Weights of a small GPT-style language model, trained from scratch on English Wikipedia.
Training: a variant of Muon for these matrices, 472M tokens.
MLP neurons of a small language model. Each row is named by its layer, matrix (down: output weights) and neuron, and shows model dimensions 160-255. Each number is 128 + 32 x the weight over its row's rms, rounded and kept within 0 to 255. A neuron's up and down rows have the sign that makes its largest values positive.
After each neuron's rows, "fires before" lists the tokens most often just after its 100 highest values on Wikipedia text that the model never trained on.

L11.down347 [128  98 130 203  56 126 154 150  59 177 148 149 164  40 179 106 126 100 143 142 114 122 153  87 151 156 138  52 123 113 125 142 168 117 133 168 131 117  75 162 107 147 191 139 157 164  27 173 162 153 162 128 139  53 125 189 149 163 124 182 135 124 110 103 138 162 182 159 112 135 152 102  79 203 125 108 117 129 118 120 106 171 133  99 232 123  79 135 100 131 120 151 100 140  75 102]
fires before: "en", "ot", "an", "in", "if", "e"

L11.down500 [188  96  69 120 143 165 116 144 143 127 141 140 119 141  84 170 195  96 139 128 133 196 167  57 132 103 109 146 130 196 121 105 162 147 130 143  82 116 116  73 135 112 174  97  72 115 126 136 123 149 118 155 172 184  88 111 189  87 157 108 126 149 138 153 143 160 115 124 118 140 171 169 129 124 164 130 137 149 144  88 161 130 150 151 108 129 157 155 172 148 141 101 145 148 139 110]
fires before: "ce", "c", "ced", "ence", "ch", "ent"

L8.down36 [ 63 136 149 113 115 152 125  54 111  46 132 127 136 159 135 110 149 142 143 148 138 145 119 161 173  95 111 114 145 132  82 108 102 125 100 163  92 108 133  78 182 154 163 118 123 112 105 153 154 175 100 146  87  34 140 122 145 132  91  98 135 204 161 195 112 137 146 123 131  44 137  97 156 132 154 133 137 145 116 116 107 167  42  97 107 171 115 126 174 113 172 121  74 132 120 135]
fires before: "ect", "lect", "en", "e", "in", "ver"

L9.down30 [178 138 143 136  93 185 117 123 117 150 135 102 121 100  96 108 116 164 160 136 137 161 148 159  96 177 148 144 110 163 166 102 161 126 121 159  95  99 116  94 108 100 128  93 145 196 115  83 175 121 105 199 135 126 104 133  55 124 121 159 117 113 133 114 110 149 123 156 117 136 158 214 192 124 148  67 125 125 109 129  89  80 137 196 144 140 111  84 163 100 118 139  60 139 112  77]
fires before: "ed", "ition", "it", "ction", "ent", "ents"

L12.down283 [141 114  85 124 179 142  82 100 121  98  73 159 128 171 169  63 150 108  92 130 142  97 197 155 125 170 129 109 136 145 125 154 149 157 143 141 128  79 131 130 129  99  51 193 115 157 104 149  95 120 113  42  94 129 136 150 146 111 187 135  81  94 108 135 163 107 126 180 123 130  93 154  99 106 152 159 114 111 164 120  87 138  78  71 125 111 130  75 102 177 132 181  95 109 137  92]
fires before: "ent", "ed", "enc", "qu", "ce"

L4.down110 [ 72  73 152 137 121 143  99 172  89 112 136 151 117 142 151  81  95 105  52 102 157 189  73 168 141 123  71 126 128 125 138 156 115 141 125 152  65 108 128  86  79 144 124 150  77  83 102 129 151 120  98 155 172 153 112 144 123 120  97 117 126 129 141  74 124  62 140 122 152 117  96 162 131 112  83 175 200 109 199  95 111 126  90 111 124 111 147 143 162 227 163 115 192 123 117 133]
fires before: "N", "ish", "on", "ing", "ory"

L13.down95 [ 67 181 146  94 138 114 172 163 127 170 174 125 104 113  93 147 136 120 167  81 112 124 127 117 150 144 149  65 145 175 188 139 161 185 105  90 145  91 134 125  37 154  90  72 149 142 142 151 140  72 164 110  93 104 130 165 158  99  55 130 139 150 114 153 122 141 148 138 129 140 126 144  96 131 152 147 117 124 153 137 161 134 174 119 154 107 121 113  64 130 117 101 115 182  81 111]
fires before: "e", "ed", "ak", "es", "v", "il"

L4.down101 [152 144 126 132 171 138 141 127 118 142 158 145 120 105 132  83 142 119 171 142  55 119 111  85 120 113 104 119  92 171  96  98 114 152 150 126 114 145 147 185 136  87 128 131 133 179 121 129  92 171 148 101 150 137 145 130 164 104 149 153 105 114 156 107  65 139 167 138 119  49 135 133 146 149 113 119  85 155 144 106 125 134  71 104 206  77 188 156 120 158 194  98 105  94 146 106]
fires before: "an", "en", "et", "in"

L12.down126 [147 158 108  98 161 111 112 140  71 176 134 127  91 122 121  66 152 131 136 133 105 145  72 157 125 100  84 161  66 123 138 122 184 127 146 130 135  81  85 131 131 122 140 123  98 149 152  95 161  86 134 137 110  81 144 119 125  68 118 118 193  78 142 106 134 103 104  49 115 115 139 110 100 196 118 118  81 116 120 116 157 186  55 140  56 119 162 106 125 115 110 118 132 162 129 189]
fires before: "\n", "ost", "il", "ain", "en"

L5.down499 [117  94 115 139 156  96 169  97  77 174 103 119 155 153 113 136 169 128 106 132 165 123 151 111 168 142 139  72 102 101 113 100 128 139  65  92 140 173 143  95 149 149 152 147 167 145 144 108 143  78 120 128  87 151 165 109  61 132 119  97 172 111  59 101  91 182 126 155 129 100 166 157 124  88 151 118  81 160 115 158  99 169  99 149 159 105 127 128 112 102 158 153 145 139 104  92]
fires before: "ed", "ent", "ment", "o", "er", "s"

L4.down361 [121 196  90 121 150 108 117 118 123 162  97  77  76  96 149   0  91  94 160 103 148 202 128  88 161 101  99 144 141  95  89 123 183 107 181 140 178 106  90  86  83 112 150 210 127 173  62 177 136 132 171 121  95 120 119 127  64 111 141 127 106 124 136 124 156 126 150 107 167 145 104  88 148 161 106 171 121 141  94 132  68 125 109 164 130  54  97 121 196 121  76 210 202 138 142 127]
fires before: "-", "\n", "=", "|"

L3.down528 [ 86 132 139  70 140 132 186 124 113  92 132 173 175 108 121 153 175  79 128  99 133 155  92 120 131  94 152 135 165 148  59 131 138 120 107  63  67 123 133 110 127 148 119 125 134 138 119 103 170 178 133 104 214 123  83 108 174 126 124 168  70 128 118 118 101 185 112 166 129 154 172 153 116 125 164 171 117  99 198  93 123 117  91 155 132 133 138 148 112 151 126  98 143 136 154 152]
fires before: "n", "t", "ce", "c", "se"

L3.down175 [166 123 154 180 125  99 121 151 126 146 155 122 164 188 150 128 126 106 149 156 143 136 167 118 146 149  87 129 129  76 174 161 171 100 146 133  99  96 173  88  94  99 160 113 172  76 169 136  88 124  91 160  91  67 136  95 153 122 139  86 121 160 110  84 155 113 206 120 137 137 136 170 193  91 153 101  97 139 161 119 107 115 145 151 150 150  95 139 100  57 120 127 108 115 166 151]
fires before: "ict", "ition", "es", "ed", "e", "ious"

L5.down252 [151 141 118 157 126 174  51  80 110 171 122  77 174 140 146 151 157 153 118 142 136 118 149 147  94 144 133 118  78  85 157 129 172  95 174 139 148 142 121 114 166 122 114 119 139 149 118 155  97  98  95  87 140 102 151 130  69 165 143 144 216 175 123 118  74 112 141 151 136 169 154 123 135 127 141 125 202 122 102 115 147 125 124 113  53 159 128 106  88 141 126  95 112  99  81 126]
fires before: "ber", "ed", "er", "f", "fer", ":"

L5.down30 [ 73 132 164 122  41  75 104  86 129 139 100 169  86 136 131 170 127 133 161 191 103 147 117 126 165 104 136  98 137 136 170  70  94 132 114  91 129 125 136 177 137 152 159 103 129 133 139 131  86 183 138 168 151 161 116 149 106 105 100 155 139 118  95 119 170 135  65 159 103 161 158  85 151 122 185 120  88 105 109  78  93 213 118 128 135 179  56 154 126  88 215 107 134 118 152 155]
fires before: "7", "8", "9", "4", "2", "1"

L3.down681 [147 137 152 122 159 101  77  87 150 113 118 187 169 137 127  90 109 158 131  61 234 171 118  82 150 139  64 156  80  89 151 178 135 154 133 195 198 115  56 121  96  79 156 160 129 104 101 109 130 206 128 155 152 149 137 109 173 153 115  16  97  63 118 121 107  95  95 115 130 123 105 142 107 134 120 128 128 154  71 115  58  73 105 132 105 149 125 139 149 108 146 133 168 202 168 112]
fires before: "ing", " of", "ed", "s", "y", "ic"

L3.down451 [118 149 136 129 113 156  97 168 164 120 102 108 107 154  99 139 129 103 126 214 110 182 155 143  91 136  72 174 139 128 138 139 168 138  68 175 121 142 137 124 128 158  96 122 187  94 123 115  79 148 120 178 127 120 106 109 109  84 168 151 111 192 140 123 100  99  83 143 156 168  78 113 148 115  77  81 141 184 163 149 103 100 107 163 124  86 127 120 144 111  57 178 131 158 119  59]
fires before: "-", "ion", "\n", "it", "ition", "ib"

L4.down505 [118 130 108 148  98  95 163  94 181 158 161 147  89  99 112 142  95  84 158 154 102  64 132  63 141 140  71 126  70  93 123 144 171 116  93 135 114 112 120 187 106 168 129 150  87  83 144 151 160 147 127 166 145 211 105 117 146  91 145 104 125 170 120 153 169 128 127  82 148 138 142  98 117 126 119 132 160  92 148 105 123 219 159 116 111 112  86  91 110 174 140  93 163  97 147 112]
fires before: "3", "1", "2", "4", "5"

L13.down542 [155 149  86 130  79 111 159 150 135 121 119 167  87 123 108  87  87 173 106 152 109 108  51 136 114 108 103 169 114 121 118 129 145  87 177 133  78 132 167 149 142 143 140 136 190  99 134 166  71 101  89 157 190 101 124 145 127 169  86 183 158 101  97 115  96 101 189  97 133 138  86 128 151 148 101 135 154  62 162 166 164 127  98 101  98 100 159 124 146 167 147 134 146 100 150 104]
fires before: "N", "m", "em"

L12.down203 [124  79  89  91 170 137 144 193 109  88 126 114 139 115 136  28 120 136 161 120 128 114 111 130 135 101  98 154 125  68 164  84 109 105 119 171 123  81 158 165 136  71 112 128 129 134  95 153 130 119 118 138 102 120 109  96  79 114  95  94 101 121 135 174  93 182 109 139 138  65 154  82 123 105 150 190  89 109 161 134 125 112 104 140  49  80 168 131 123 119  85 133  95 171 103 153]
fires before: "\n"

L11.down416 [172 138 132 154 144 100  56  91 131 177 147  84 130 187 147 224 130 178 201 161 102 118 168  55  90  79 141  91  63 151 146 110 122 139 184 107 151 121 129 163 128 170 154  91  45 172 100 166 112 183 126 116 149 138 143 131  67 170 108 171  96 109 160 129 164 113 137 124 130 110 122  97 106  73  96  85 108 105 157 140 137 134 118 166  72 112 132 132 126 134 114 160  99 117 154 173]
fires before: "ing", "ain", "8", "ed", "7", "9"

L13.down15 [143 137  57 144 162 125 108 221 109 120 115  97 138 137 167  81 143 194 160 155  83 123 136 109 161  97  98 115  84 115 158 166 130 151 154 215 119 115 154  94 100 134 138 158  31 132 152 110 109 203  93 155 160 121 139 142 101 125 144 113  70 154 170 142 180 125 190 100 163 109 148 178  94 112  92 137 124 158 137 112 161  93 107 135 171  88 199 143 116  94  95 137  96 104 109 132]
fires before: "ed", "ted", "ing", "s", "est"

L10.down387 [123 146 121 133 152 166 109  71 147  94 118 145 103 106 123 151 116 228 121 126  61 127  67 187 128 140 129 187 132 186 138 159 164 105 138 104 100 135 244 104  72  82  69  53 149 181 108  80 141 147 144 129  96 171 122 169 117 109 159  89 115 145  85 146 101 116 125 139 132 147 140 140 150 119 147 116 157 156  86 109 147 137 128 154  93 153 176 118 129 162  92 139 154  79 143 147]
fires before: "y", "ic", "ical", "ics", "ian"

L13.down244 [107 181 146 195 159 181  96 109  90 126 190  81  86 110 163 140 143 147 107 134 122 124 121 143 155 167 104  95 174 157 169 132 120 103 165 129 150 114 167 157 115 111 115  88 130 145 123 134 118 152  72 133  87 146 112 143 131  77  99 152 118 109  49  93 146 151  95  99 100 160 182 200 147 147 149 100 144  62 149 163  87 245 145 100 153  96 105 153 194 175 210 170 110 131 125 102]
fires before: "ed", "es", "o", "s", "ain"

L13.down124 [171 136 154  94 171 105  81  60 157 132 159 150  99 128  96 150 124  88  99  70 115  86 110  36 156 196 130 143 167  84 117  93 150 107 126 119 142 135  76  96 182 106 149 160 178 110 154  80 180 145 173 168 130 154 104 174  78 137  59 131 148 107 108 187 147 143 105 105 117 139 150 111 192 132  61 158 153 133 145 120 139 135  74  81 122 180 172 156 115 151 113  96  93 117  93 121]
fires before: "e", "ed", "es", "iz", "ate", " to"

L4.down120 [140 130 168 109  99 124 149 129 192 164  97 190 140 209  59 145 173 107 105 155  68  57 127 140 138 208  85 107 150 163 181 134 148 151 121 118 130 175 114 161  88 142  97 113 131 111 143 177  79 139 162  40 127 119 120 133 109 136 185 102  78 132 142  87 132 145 121 169 118 145 152  80 145 119 159 127 159 120 119 145 139 174 124 141  92 132 107 166 142 106 133  90 179  78 203 101]
fires before: "0", "1", "6", "4", "7", "5"

L12.down11 [ 92 157 159 174 115 157  89 112 116  83 138 149  94 129 155 108 103 121  92  96 171 175  80 109 136  89  76  99 168  99 120 122 121 149 173  53 161 115 155  44 155 126 149 125 124 170 122  91 130 143 184  97 154 199  95 168  75 169 163 142 102 103 159 103 140  93  87 135 124 179 125 166  77  99 185 177 163 130 128 143 126 115 129  88  76 168 223 121 135 156 149 140 175 123 149  64]
fires before: "y", "ical", "ies", "ent", "ce", "ents"

L11.down610 [ 94 131 128 125 165  82 165  47  90 165 103 162 145 154 137 129 118 106 123 131 123 133 157 156 166  97 172 181 101 105 107 105 173 158 122 108  98 106 175 145  92 164 123  87  84 151 147  95 131 166 130 108  65 151 192 152 131 146 153  86 132 104  97 191 114 117  61 146 145 118  90 130 147 143 131 158 162 143 113 169 122 114 125 165 133 114  70 108 102  60 102 147 117 155 138 102]
fires before: "o", "u", "'", "ent", "ue"

L12.down94 [104 129 113 126 168 128 111 141 130 121 124  57 110 145 121 138  71 163 121 118  82 135 142 140  77 150 117 139 107 133 147 121 129 100 196 124 116 151 136  59 112  91 158 113 155 123 158 125  65 146  82  81  50 170 165 172 157 155 154 121 150 143 144 180 127  81 130 113  93 149  77 163 126 196 127  91 122 176 142 101 132 114  66  76 121  89 165 124 116 171 137  90 139 105  83 121]
fires before: "n", "ber", "b"

L5.down673 [156  93 129  97  84 201  95 109 172 114  64 117 141 102 182 107 145 159 104 110 158  40 138 122  88 128 148 171 182 207 115 178 155 109 121 101 141 107 122 156 114 122  88 133 105 129  76 125 103  94 115 139 119 153  89 215 188 116 148 157 171 130 115 150 166 154 121 137 188 143 130 161 121 131 153 166 141  82 140 144 137  63 105 123 139 144 118 103  97 168 159 113  88  92 131 158]
fires before: "ed", "ent", "ity", "d"

L11.down218 [161 190 132 142 132 103 128 121 175 179 130  87  84 118 144 251 124  89 142 151 118 135 160 112 101 103 169 117 109 155 148 119 107 123 126  60  67 109 176 106  88 164 133 187 116 119 162  77 105 178 108 119 144 126 129 129 125 131 105 152 173 104 173 108 113 133  96 113 125 156 161 146 146 111 106 145 146 120  84 185 155 150 135 111 142  99 140 169 116  80 149 140 127  67 119  93]
fires before: "\n", ".", "l", "2", "ed", "7"

L11.down318 [ 92 144  67 163 156 174 174 101 133 104 164 152 135  94 131  70 173 127  79 146  82 120  68 104 104 138 125 142  93 145 172 116  99 124 117 148 127 165 101 150  96 102 179 160 134 172 188 158 105 145  63  82 124  95 142 141 101 120 143 168 142  96 143 167 115  56  81 151 136 131 132 207 124 110 171 137  88 104 143 150  89  87  59  94 136 127 129 133  98 203  87 128 144 128 105 174]
fires before: "n", " the", " C", " S"

L13.down289 [116 115 189 158 165 135 105 111  75  90 104 191 114 122  80   0 107 145 129  84 113 161 123 136 124 140 139  93 115  98 140 166 115 133 127 181  46 102 144 165 117 148 125 143  45  79 151  75 142 191 145 101 158 190 163 152 103 133  72 106  89 133 143 137 106 159 131 120 110 107 110 118 184  89 138 131 119 139 158 171 147 148 154 129 164 103 151  96 136  74 160 139  95 129 144  89]
fires before: "u", "v", "ut", "ue", "ts"

L12.down269 [174 103 176 136 140 124  50 108 104 137 172  75 115 147 127 144 121  98 133  97 124 126 131 159 150 127 111 151 172 138 213 126 116  71  90 108 179 166 130 206 165 136 171 105 170 155 156  98 151 132  90 154  98 119 160 123 115 164 114 108  82 142 104 164 133 173 145  98 141 123  86 164 217  89  87 155 115 131 165  90 110 186  80 124 144 141 132 129 131 142 133 175 100 152 147 111]
fires before: "ed", "es", "ame", "e", "al", " be"

L9.down386 [157 104 160 113 198 138 108 114 109 151 198 120 140 148 125  64 149 121 157 127  79 146 173 123 126 149 113 141 103 142 174 153 165 156 100 130 113 142  99 164 168 175 133 151 149  93 108 108 149 165 169 169 147 109 105 159 109 131  75 110 128 126 136 169 135 107 138 161 132  88 115 108 120 131 143 210 116 130 121 165 126 161 107 129  93 119 149 139 165  96 164 123 123 110 137  93]
fires before: "\n", "ed", "ing", "end"

L10.down105 [108 179 160  89 158  66 110  66 140 154 100 126  93 156 125  68 105 139 111 181  74 157 117  98 130 159  65 116 127 133 135 183 130 138 138 166 151 120 142 135 117 133 125 169 153 150 133 121 130 135  94 133 143 152 128 155 117 113 131 141 166 143 119 133 126 121  93  66 153 134 101 144 118 166  96 143  94 153 114 128  73  71 113 156 144 117 170  78 196 168 145 154 115 192 160 107]
fires before: "\n", "ber", "ing", " of"

L13.down301 [122 164 148 120 174 160 122 139 182 159 156 151 101 144  90  15 125 147 135 109 112  87 124  69 148 146  84 157 155 118 148 122 164  92 144 114 115 140 190  76  75 151 145 166  80 130  87 125 133 192 142 116 113 153 140  99 134 107 130 163 112 141 163 111 168 115 109  61 149 209 115 106  63  94 117 123 147 176  90 144  88  97 144 108 164 157 127 149 146 146  90 186 108 206 152 106]
fires before: "t", "ing", "le", "les", "ed", "es"

L10.down472 [169 124 109  96 129 145 126 133  61 162  93 111 138 162 108  80 174 102 184 130 115 128 139  95 144 111 167 114 160 123 134  82 127 125 120 148 132 161 142 140  79  88 161 140 161 171 133 124 105 146 132 104 121 108 161 142 163 156 179 105 106  71 146 130  78 160 124 121  74 101 214 112  95 183 113 193 129 190 158 139 144  95 145 142 132  95 143 124  75 158  65  52 160 159 125 124]
fires before: "\n", " ", " in", " by"

L4.down592 [136  71 150 130 156 145  92 124 144 121 107 103 139  39 116 125 118 134 102 150 127 152 144 133 154 189  82 114 203 154 134 124 121 124 205 144 117 142  83 210 115 101 100 121 139 144 152 143 167 153 155 164 138  95 147 113 153 118 132 140 155 141 122  88 124  99  99 144 170 110 158 130 126 118 140 124 131 128 122  87  96 188 113  81 133 163 112  92 170 188 136 148  73 165 140 102]
fires before: "uc", "it", "al", "ar", "i", "u"

L13.down590 [116 145 125 158 103 159 113 157 216 134 175  97 122 113  30 112  68 185 111  62 192 103 107 119 167  77  77 139 189 153 102 124 122 137 123 163 149  79 149 162  98 174 124 100 121 150 167 113 114 163 132 106 170 157 113 157 126  85 164 127 115 150 144 120 143 112 154 150 149 113  95  88  70 206 132 118 131 131 182 113 167 116 183 143 146 154 106 149  87 173 136 183 123 151 157 102]
fires before: "y", "ment", "ic", "ed"

L9.down431 [187 237  89 118  89 142 141 146  83  91 140 156 123 116  74 109 128  63 131 120 124  96 127 165 128  86 175 135 142 197 172 100 128 209  91 150 106 142 146  71 142 115 168 104  74 132 136 100 195 195 140  98 171 133 114 141 114 118 158 135 108 124 153  88 167 119 108 171  80 186 157 137 135 114 157  89 163 122 103 123 115 144 131 173  71 120  99 136 181 160 116 182 116  77 165  52]
fires before: "ter", "ced", "c", "ters", "ce", "ab"

L11.down572 [174 126 137  95 183 123 124 134 125 113 125 124 128 163 166  70 164 117 171 133  99 182 122 101 161 136 192 144  91  80 175 188 167 122 155 102 127 145 120 122 121 121 150 130 134 206 113 134 112  69 144 146 149  90 136  98 148 119 180  97 159 139  69 192 152  99 133 144 158 124 124 159 117 102 109 151 193  82 100 159  96 111 127 164  87 108 113 104  47 102 160 107 136 196 137  97]
fires before: "ual", "ent", "u", "ence", "p"

L4.down219 [ 65  95 139  97 138 141  71  64 107 143 136 113 101 123 125 121 139 151 135 156 123 135 151 105 144 174 151 135  50 146 156 146 120 138 142 145  88 171  97 153 130 196  73 157 175 130 100 166 134 123 105 148 145 144 161 123 119  78 146  87 162 132 107 143 126 198 128 120 224 141 190 157 102  97 167 145 139 130 159 140 155 153 115 102 156 136 122 146 151 123 157 129 166 145 145 126]
fires before: "4", "2", "8", "0", "5"

L5.down539 [144 186 115 103  97  95  83 142  90  90 127 167  88 153 153  90 162 142 163 154 142 137  62 144 132 172 154 147 169 125 157 139 138 141  72 148 149 102 160  87  75 148  54 146 118 116 166 173 118 206 100 161 170  99 169 131  90 104 135 160 113 111 150 132 184 157  85 183 113  72 118  91  97 135  81 125 104 172  78 102 198 115 152 174 150 106 129 101  38 155 192 162 109 129 182 108]
fires before: "th", "el", "l", "ing", "ed", "ic"

L5.down237 [153 130 122 180 142 102  90 150 104 123 121 133 174 176 180  67 168  81 158 143 127 112 131  44 155 132 115 105 168 117 124  80 175 162 180  82 122 137  98 135  84 152 110 104 164 133 114 101 184  94 100  84 182 122 206 154 163 133 154 119 103 124 152 157 141 131 123 101  89 198 176 127 106 104 154 186 105 106 173 121 220 140 134 158 170 154 107  69 119 114 100 122 195 122 117 142]
fires before: "il", "ib", "y", "ot", "ab"

L5.down335 [141 192 146 107 148 168 148  66 114  87 193 109 121 150 118 111 105 132 139 117 154 103 150 142 154  85 140 173 115 156  97  83 123  76 114 137  98 100 135 160 183  88 130 141 126 129 138 106  91 148  79 213 184 120 119 116 126  63 122 156 180 216 119 143 157 151 107 220 150  66 168 142 123  74  84 114 121 154  83  88 118  87 135 170 124 160 154 116 119 133 131  61 178 167 120 138]
fires before: "lect", "x", "he", "ver", "v", "e"

L3.down88 [176 110  94 123 150  98 134 124 117 126 132 106 143 134 128 111 124  96 128 102 160 125 195  87 103 112 100  92 105 123 158 160  91 112 113  96 173 141 139 131 153 132 116 116 113 159 129 117 115 127 128 159 115 144 168  76  53 125 112 143 158 127 162 186 145  66 141 149  64  77 220 130 134  56 163 134 144  93  91 179 113 145 133 168 146 143 173 153 129 198 119 160 177  42 110 156]
fires before: "ed", "er", "ation", "ished", "ing", ")"

L11.down302 [142 104 141 143 159 132  51 101 155 127 149 128  54 174 160   0 161  95 125 110 153 127 117  61 118 110  99 140 122 112 124 120 124 131 129  79 142 106 131 117 132 106 163 171 127 157 134 216 131 133 155 131 158 145 161 136 137  87 143 130 153 109 116 135 178 129 134  98 112 146  96 124 136  99 102 137  86 155 136 137 127 145 141 191 148  89  94 153 159  88 104 135 139 145 103 155]
fires before: "\n", " The", " He", " H", " In"

L8.down120 [138 112 142 172 164 117 143 138 162 122 137 133  70 157 173 131 192 126  88 134  99 198  93 136 147 104 142 201 160  73 133  62 118  89 123  90 139 162 136 182  92 111 216 143 160  97 132  86 183 132  72 124 128 157 122 169 126 160 104 164 150 122  77 140  76 157 114 194 104 118 170 136 150 191 107  98 124 122 119  76 110 136 160 151 156 153  75 163 154 148 220 154 138 102 149 164]
fires before: "2", "6", "7", "9", "8", "4"

L8.down30 [152 118 135  87 134 208 131 136 171 157  93  56 156 114 100  99 157 125 151 125  91 129 172 107 153 164 151 160 139 190  95 123 141 158 113 104 103 149 143 140 207 124 139 164 134  78 149 155 174 170  77 125 154 137 144 126 123 137 112 156 112 152 142  91  70 142  83 116  83  86 141 128 129 111 130 124 117 103 148 139 138 135 139 156 141 176  92 127 157 181  40 131  77 132  89 144]
fires before: "it", "uc", "er", "u", "ition"

L12.down518 [158  73 174 126 111 129 171 117 122 128 143 135 118 158 119 159  34 108  94 153 100 158 146 206 140 141 138 178 128 109 135 131  77 131 203 111 134 129 125 214 125 144 148 130 102 143 162 139 129  88  99 163  98  96 152 151 167 124 127 119 111 107 129 121 110 172 137 137 168 102 124 156 103 145 158 127  90 158 111 173 139 117  68 102 153  91 105 114 103  89  79 152 114 187  94 126]
fires before: "ed", "s", " that", "es", " in"

L4.down303 [163 127 117 126 167 101 173 109 143 161 123  98 133  97  93 145  74 102 182 176 109  59 140 156 161 167  98 125 176 127 156 103 154  99 141 125 134 115 149  68 150  97 147 102 150 120 138 137 187 161 139  95 139  44 147 126 161 160  28 159 129 107  95 155 129 110 110 118 127 130 145 111  98  98 164 119 106 118 169 122  87 120 126  89 198 171 146 126  95 106 127 124 171 125 134 114]
fires before: "ing", "es", "ed", "e", "en"

L9.down376 [174 133 150 119 153 133 188 160 124 145  56 114  90  49 104 111 138  99 116 141 117 144 106 157 120 134 160 121 129 108 106  81 141 121 140  48 144 139 172 160 141  67 107 102 109 126 127 146 161 137 105 128  84 109 155  73 115  90  87  84 156 174 119 135 151 179 130 126 133 108 170 190 160 124 101 172  77 107 134  93 126 127 161 194 114 124 145 150 144 141 136  91 168 129 165 117]
fires before: "lect", "x", "ver", "v", "e"

L13.down559 [ 85 104 102 179 140 104 127  62 143 104 117 162 112 104  91  41 106 145 111 152 151 154 109 122 133 111 106 113 167  97 107 158  95 123 153 120  86 108 188 152 108 153  63  99 143 159 165 140  80 135 124 137 129 165 120 197  62 163 134 114 185 105 102 118 126  90 124 199 107  64 140 144 144 183  95 164  83 133 201  76  74 116 135 105 129 104 109  82 105 103 130 137 101 190 133  94]
fires before: "y", "iv", "e", "es", "ing", " of"

L10.down231 [107 152 110  91 184  62  86 132 108 105  88 153 133 153 101 147 131 101 172 139 164  71 122 174 141 123  95 110  97 112 125 147 139 202  99 119 116 110 119  97 150 117 125 181 177 131  72  80 131 125 138  87 119  69 174 110 143 143 118 103 144  78 139 147 173  93  95  70 148 163  90  69 128  96 129 134  99 122 201 162 108 184 161 122 107 177 156 142 109 115 112 115 136 147 149 151]
fires before: "e", "ge", "ad", "her", "ing"

L10.down593 [ 87 117 134 155  99 149  90 139 132 120 170 140 122 115 138 168 123  16  86 182 147 118 180 107  77  91 157 141 153 103  80 151  74 216 136 129 115 151 112  75  85  99 139 125 143 131 140  78 165 109  86  97 157 120 169 151 102 173 129  93 128 149  89 137 100 133 121  82  82 102 177 119 108 112 128 159 189  94  76 169 140 134 109 122 219 207 130 143 139 124 122 124 149 137 101  77]
fires before: "g", "ri", "ge", "ce", "k", "c"

L9.down171 [103 109 162 202 142 131 122 132 112 203 143 123  73 159 113  80 130 151 165 121  52 126 107  91 148  88 154 133  95  98 131 170  88 108 145 114 142 113 200  97 114 159 132 143 101 140 129 117  62 102  79  63  79 165 134 127 103 195 130 107 114 158 127 101 146 117 226  96 161 151 136 117  85 127 156 178 147 154  87 118 130  86 113 126 176 102 142 125 144 143 156 232 122 108  87  99]
fires before: "ial", "s", "e", "ed", "y", "es"

L8.down573 [167  77 119 120 119 162 125 149  74  31 128 143  97 108  63 116  95 200 158 125 165  96 141 112 166 119 168 125  87 138 130 172 152 143 167 146  48  92 173 121 140  82 130 106 131 143  87 159 134 131 124 155 122 172 180 136 108 132 113 113 137 145 117 148 155 123 165 129 128 117 149 152 117 104 152  85 142 102  62 172 125 100 154 112 115 107 129 145  68 148 128 136 144 154 133  96]
fires before: "port", "p", "ed", "y", "ious", "ual"

L4.down176 [163  91 188 174 104 163  91 110 109  90 117 158  63  78  94  93 143 174 188 150  95 129 226 127 159 159  98  92 134 129 103 145 157 162 210 152  61 103 112  96  98 116 151 110 125 119 121 132 146 148 100 105 155 113 151 160 167 112 116  98 124 127  76  57 105 147 143 137 133  84 161 137  99 187 187 133 120 127 129 116 106 130  32 152 108  82 137  85  87  97 141 107 153 133 187  92]
fires before: "ist", "ag", "en", "in", "end", "eng"